Weights of a small GPT-style language model, trained from scratch on English Wikipedia.
Architecture: LayerNorm before each block, learned positions, attention and MLP in parallel.
MLP neurons of a small language model. Each row is named by its layer, matrix (up: input weights) and neuron, and shows model dimensions 213-425. Each number is 500 + 50 x the weight over its row's rms, rounded and kept within 0 to 999. Numbers have three digits each.
A block is one neuron, or neurons of one layer that tend to fire together. Before each block is what it responds to, as a language model described it from the Wikipedia text at the highest values.

Description: Field-name labels in tables
L6.up445:484488434506496486438547398390513465432427475570547348324450584451455498609495499452511544569521498547504524520520519457428479546460593487507533538513494487490566524553442492545561518571468550554516533454488509553544529467398518533488519517439547416443508513450458424439426499534560471469484455464507498477476477549573495533493546462444490471450353513447425538500458529493495504473537552526425510484472501473507513418457474551474510497476561552412416485514491602428488522546522492578560365423458476540473472372541454467461503476467446542537504428498513483527608425428537463466557607483514414519482430480519355544583413480503536506507552505
L6.up586:453454489481480527529544558542454515421516474526598451514602578473537515562538481480493530474446554495463445507481550477565473449561497477567535530572466515442537510531498611470489541430495373626561511474489427497546566523511419518448520490507421440544488564470528551496466527498419572379467466544584563495416550454558471493527513505476529457448487499444555442542599527508553583471506440585563477514509495423419494394564556453475481558452512462491461497527491542464628526521594458475657491480603454489505391497493472558436509401562400451496487457488461495582517488507494512516503605526558461440515565455464530490468538442557541481503549488
L6.up708:568518435462494419615515562526519443440539507547483537589434509529520478567500490466473429464397493440455416487436514492461444484426531496521562576584494470491407516495598510455543479475475438538465483502487477531494533524493495423443487387531551468497499566552532534501499551534499472462543545393473473606533501520523442471535532582526481512585541642642511416536543461539469469517525446441361512524463522543507500576581478552508534623484580471610508476534570488399580492512473528548493569513563479391500469456460479571408489495459482519436426470453504540522537510511500457447521574431517470516506522499577540470534558602614623489448534489
L6.up875:561574449476507578523523528577420503460491531480482567498443475440563488468478581520463510535450588413446619464496442502421508530359467540469564494565593413463517385453454529478510489393573512539508484549487512541583586573520524441508492486376501501522461520422431616503465561534486574446459603619565539459409527559468543601560458505519519433520540583562588464421454495568528598469430534490475476434487510575526466543557526537530483565485497493535384523407465593484514398465576420508478445464495489542548557477524502603543528446497479491531449476461544553498503458419483571509558452504509518436477498575456453541504541413514529514542499542
L6.up1329:507561472512495456496538503591609521552511501500521425424536501464560475538440490464409554501441412512452478555503549451479452447535463575418540425554480501432451470444516490576485462558347479515488470351474523536491464503455483448374500468476499465586575605474479556512504546607580570463455519427523512451467561518520473546420547568555652545528498532531550480502483521465518458501523454435560534521533481495533467442383577455549523456481559535540553458485473460490529485520532561491569515437444544577493524432563561459538487419474465582445510449490435437489517403539476457521474555493424467508553493539467396469478511561506508619522477466
L6.up1806:580474562479478601554541553520449471507447577532466464504546576575441382508589432455558445516497445419526629535447465520337568488597476497562541530561407499475482411524516534452463530504560524422535550427461475469536563460517597484469525474495514375556508494438472468463491440452543485442510547541574603510538453581503569521517547403412541487500488510424378555453480437566457474523506503470510454497527493510628518563514462583483572487476497434531538552610462535514508437471546576427586500522641529495460548539586434506419496550477463488553464510527442448553531530495444532433466526408478400582455511524478508405542468460533521560406469454
L6.up2191:499473493448435523599456558460479474459403456512505529477599502492515509492617334516487408422479526445511454555491515472461562452477454434473504426462472472532583436561531602497470461535539535551510428519548420466526545428474551501519542554432478461498524521413309473510584508483597533476475491560476486488492394585438601483403485556407564468518508553523478574531489555564566526470472588424543542492510483489564548461481560513431442545405485588487466429536550525446472434470488479517539427462600576571491564499447495538525520507551500536504464464485586403445466506482415494503524448423609520523490478439383553502512552448504409499448501544
L6.up2244:477550448441530534552449675533466546473558448555500535527631517481485428516491482574447447518530512556483551482503481388446579376470487529487529509589498615467525516513413507605517521463555488513480430541482525605470600484403505543426520538469515577468443420493468447449564485529533472531551479386512464613577470457560570477469510422466544473526513493460499528457540473532499433447410439459516499559527541471525514486490484438484474578474509551525563585490485454496595462550604464495417436552597613432562498515487490494509542424501431509561496349468533561470564483538457408468452583498455463545526570438489464499538513513613512509525455521

Description: Word-final inflectional suffixes
L2.up2011:530544583508558383338433483501417442540462441450408489467442483498512431468545419583565413471491533487418492508504537486541490510416587514435561521543556542461554577464365400475545454520580489519403406512505500566498548488413499531512457465551483469557501529460539584545537524559498467499450414505547505466443435469473460606420473436558403488444555441519520561493474485554524467435486569460444513536491444453537453512506426508468427500548479413491508553499457537467580416477503535500486534476469478468463456475560433442471419491530467499466514446461454522361613434477550520538470444579483444473588540446546490495453554560552487484532549454
L2.up2106:508535461469518446445437488498527554461350479540509553455565475469507393489429435493399400488514498453482453543566513590372536455503595581436525595543664469542540558530462485488524571391519469484577394474532552512432582489455431549603471499547490464586455499541499544521540537481470554527455464515531502512564510520471519468503518467535422370444518503483660508430495547496490538463463486511487572501478434505458460536507455601478495475481499453427497450424488494482506497535485461435560536506551485391511509507412487565450477597427503471508499526507489548525438463441474463421516509490457579431440492510531511443526458428523474618578506521
L2.up2220:587533487485440493437526463498520408463402489565570520455521474442558518631526493559569528515512534420499486553600517505541518513492556471503459518520467483551482566515535479504503438449468530522565474485517438447483462491519432588399490493501523570568520509502523571562531405605429526518562519424570534456552451494457493559467489489507486512537553379467506518494548408443504545489460539467529497604407559542440515487450511420553478364483511461364390537513504489451534604505532506498507441540527491449487473438545458457501501470509545531429462493514593572456556593511495536507549487515510534450481535550528404501475451436496516532590530475
L2.up2528:534493467492442539425450467470486432510510424473476396519559531511619512543534379467488525467555486605548465550588539582496485537558601520479515571419465477450509519589500404459483521569506508525400418540527588513476532505490504500536498576516524505559392451519493591495527544581481464440457519398472428493474481536544489677466513459507513483490497402465485505464581506481482493446451406524495508462484487534531497490532441444510485403496466500477502491495419513478528505592525557532513471530539455528484555424549415458504489538450473541472472496457447456456526496454497578468503484399442492484579564514582439479472520534499423528606481465

Description: Table and list formatting
L5.up1161:504517459454482417504511524540467444480513515601567549543532512434475517532484464431607464532364546453539514572574542476529516480482583529491499441591529482510535531475458526536493447546511568490503506549571484471446505517510504549521484518475469523455567471550520463471530605473531514491491463455562484530385503571447466492526395490478497517509538530460505491442559515488407558488453453547554528531572582446495540511576427483526530519578572549478479373489473553502538461545476543445562432492515542568510424527512479516566560394532565549420437600417469444482563517463384441485523494518504456508515507608537439451428445515605496524439531421
L5.up2000:477489441536557556545525478598542501454463404578520539461447557510499507406474533448563524523486534386403411473518493581540565541418543570444493432520479507399498583534521483540556450471530525517429497393511385544502510483456619474409521460550522447480449513510542406393581584482514414431430556437466439442456564443535556495491506500523489478519473573429509586535459574433507512475489531433603529455477495452524450348492416544469532554538536501556552536509524479428483500553537565487447479557456515484557421464537548514479503476487429460532496505441422578458489480352484489400572502451528462503477522516404479547555465468514456560576446482

Description: Wikipedia table/infobox field labels
L2.up230:522408429508458512506559642521498556501476435516444521530510472457431482449491544445526481533410519497433512508548453547517561489431509505452510513445554442462528555570542447482446403581543413495510590483491478534464513446542477549469610466600592570500481520482493508486499513541432490435433402495418452589462443464458510513434467462455443475571513574471517534536469472448492536558610440446567541520462579510522482628377565515495440542421439472474418545478450480433497570534554568474536502396545464618492509497492453572511502446462374455477517389545473566528534483467514453388503515410518461556408553474565485549456564600385540423510528466
L2.up509:497534556508477573529432576491485493484458561561488499524601481480591501561480522440455431570472458443604492513471537519501526461453550499451476419492528526572473439401591462545503496513468509436544535520543457524603527473533556502526465533594496501516572478460414462568434507520466481617561472530504600418517473428461477559591560523499503500445475544504452490544503535570525580598479528438476420490477409568479447510474437520507485518452466490521515477451554435518500478421505504496519520483510552548473488458450467545517490485377499489588557550506558423475518518455393448469521556509459594449523649505383469462483482475559504451560406539
L2.up548:467510510488442515561513535401501555433414440535541530458526496570429562614547566546546498514412479451510515507456498473568440501506535566514478483534560505554511636444516433464489473590544488453492429528499425531478440533520466497623540496611503616553430481501555486482583507436498494438530414438497534571540489571425583499576453539492410460486450453465525580455454500484517465501529519356505466541501533451522573597491520488484409510519575497527499528485538418466441440459524505525555516488408530557423469489516455510519473442532463483485436435486543516343529516475496478417524547445555534603446533450518505566425488497510475563594527502
L2.up2069:451557428476451478475501514522489549527442507542480589551586548396461599487528436513472505483471493528442475500566491520460511460526481418586470550567541521363581527409492483543503514472487496459511458489480527472575536523549521529548624591572489533453620449521505407512540563444415494471606410493513485548565403579469515562537430479501527492494550482452438486557415549515560461493537552599440550517546432492506507575405493514450459457432530453358461481421536387511539422479513591503547496481487512515452417593441479505499553452454498551545502502601471556496459446488510535485478528547595439555473469461485532503403556454567572535525565564

Description: Plural noun endings
L5.up1040:507497433502427499503586585557465392519471428531394405528452510506519544571472497476455501493530537447522463552503457545550542492470464502482511492478444532532464541494579460571571554453568518427471586562471436427486564439514421476488576474571515563525516464505491533485578442507535483490537516556527482466537535464417541523524543541573483588551542480473470511559651493478471444515486562444524474536495502490560640501539477446444489482450471477537403470572559503427494504513500497432512431569495455502483572465490410521394488454528412447469546544503528574478596547482517494647523520440505459479532518579499437512499432549487492532521564432
L5.up1957:444505449429366538467495475619594411445442563513519458545514471511514434636491506602474567543488495433456507568482474493493456513453481505484467413439462457584465525353453485470465426462520531511527522497458481422515400452463393525560583496454563495547523582455465502594495520605495458552479596497445396494495508488475547478542534523542515507494495511498506559436476588479523412467565491486503576463467509524596537554411421526462517412462482447526498401485488445430478565517431550437594461490507528472480598521495475512393488562537444558558455518463489534556521541496503468584488573556531493460474421522567436521469508581504589561447548516

Description: Noun-phrase-final head words
L6.up262:581510484432590535413603438521516464523453468562545549500548502567516446495480611447488506529479480532480480484589535465460565539525544488461548591491549487594560587521584509506482520396459462570592412472454495407522503530513494424485567515472564461505418463473488539405593511567478532529508537555439530431504547507451444520507492505494510413477439528444404545440480556447508538459568460420446403503506511478555483506495456421586624522554543546537413548495492488582606495482522454525461479530517518476490556468539482450478518536461466437545469412534457499517516534550514468627434503538464453516424415466463549482509511540591550583606550522
L6.up477:569451426509510485354570488424467530535489419564541447539474613480584507480510593543542506459553480460548475444511384518420578562544450436511601539484528531464398490491469541466454493452547477494549484564434490451534498444466496428531413469481470367495503561464645490426549514552577553522542502509529516440474484483477415523435532476486527362542529454475472419495501587614470472462446559482508500596495497461472551444426522444585527477394604498478475491496531478408514556469477541514495467508532489462457461434579437494496538520478483533449513483499543521471464499539597462557511572450451616490522414584443501491529523541519445531603513414
L6.up679:515389553510484483532532385510470448527446470432519485625510495431480488481436408469513588575495415492547433470507536486470573635523431496451502514536406474476494465472587534495492480518552440590565530579556442492524437545518571497477400550558543458539576443468585446475546491492439513521583578426475625484436500495521512484500446487485527494492571368441506507527518447519445483491431492504507587420500490491469485533535526434510511484489536523522532536522488494518473553510408442467450488525549410507505408424544416500480582563515528469589399511545583482461457598358563442524542575425497493496544396529527511438506509558485481481598522484
L6.up770:580390411443458535416497568453506459495454514409525517542516467528487528506527554392502485469554483518505426509513525511460569501512461515563451373529568481587567503528546470461588547567512415575501548524452454498479493519517444544515433550426539572525563491470475443494469514486522498497603601536411413491516477568518486516496561504481556458462488451439471496619625542479493484498522534503406445507461586367511508501604486443497541511514402507527558470419437516445492388513540415472501507469542489547508477448505474514579517417469457649556484541506620416588591489519592523450412572533507536594554430594441489419428435507550481441490473461
L6.up1382:538452462568456543458598559576458495556507469563530464523491541510480474399463470488503507468481486478495536427440504446486510607569512549514522412539462550461502488559476532401505572431532478452478513428528441394591456537510501491609495536551567436559544524492606496475526531548478438547531556457484638476474554400457431562510539507481463566424641530434539570441497506510596529406543504484555507542504547481520456520468489531542496539510557529498426509542563527471572537516449641399504578451458521441528510470542457421501493515495458494504444454533548493466574528513546462485474526558501442564428454493475549476448476517582488449512447498
L6.up1895:412414485527518416475567458459408483429333593470457522484501543541410552448550465520473520438421444480561636523464465626523511517441556561472439551447547417477517434469535383506568473469570504441544512478454442517515542620531597465510471526430545455497437524517564487492515562554513465509552573501537536611460511542476519422437408446405503443570490515461485486515525546470534509469534512415516546491559433606458525431497528488544550471492517511469485407520525515456448592594462435492483463456580475405557465386414478440487589485566422509446560531534500539513517481475495447511563554488516509508449455489531563616524522608490590486488533463
L6.up1914:489535534513470563497582567543473445514491528459494517530537577538570522493469562535495410392546476486514554506533526460440559533534517437435452418576501525489479447425517465457554512479414425549526513531504352501542538503482457507520476480557428548539524477480523517522662564538536528441571482498539418484402411457500489564484507482549600431504554532490414417483539530541405498559488430531389478489447516496470614392479469526454537549531569506502448485500467465584542419505512639496510536422541447498461420450549458511471557524584497501458478493502532475418511512471447544509557553409500506473557524577512502546546586497580461349525418496
L6.up2232:571488506413523526552562405514526519492553403523603472509426511493460534465494507405540453447535529416484497453540467570454529587502459447509535504539488470469459483499480568455589482512490463523518546557519506453568619374569549452549483467510481382584536471511516500485550521550466475548489432480450542462525529408444523437490524540460602573423531504510517495528543546449533444502467552491472529504462488452475476450508576543534578362503536520525399511464438509534503469524535459474532526478499449414549423555614434469588444475535527467553507487477497532506559515500512503504460500492545583548480454495458556530480468491540613510468562463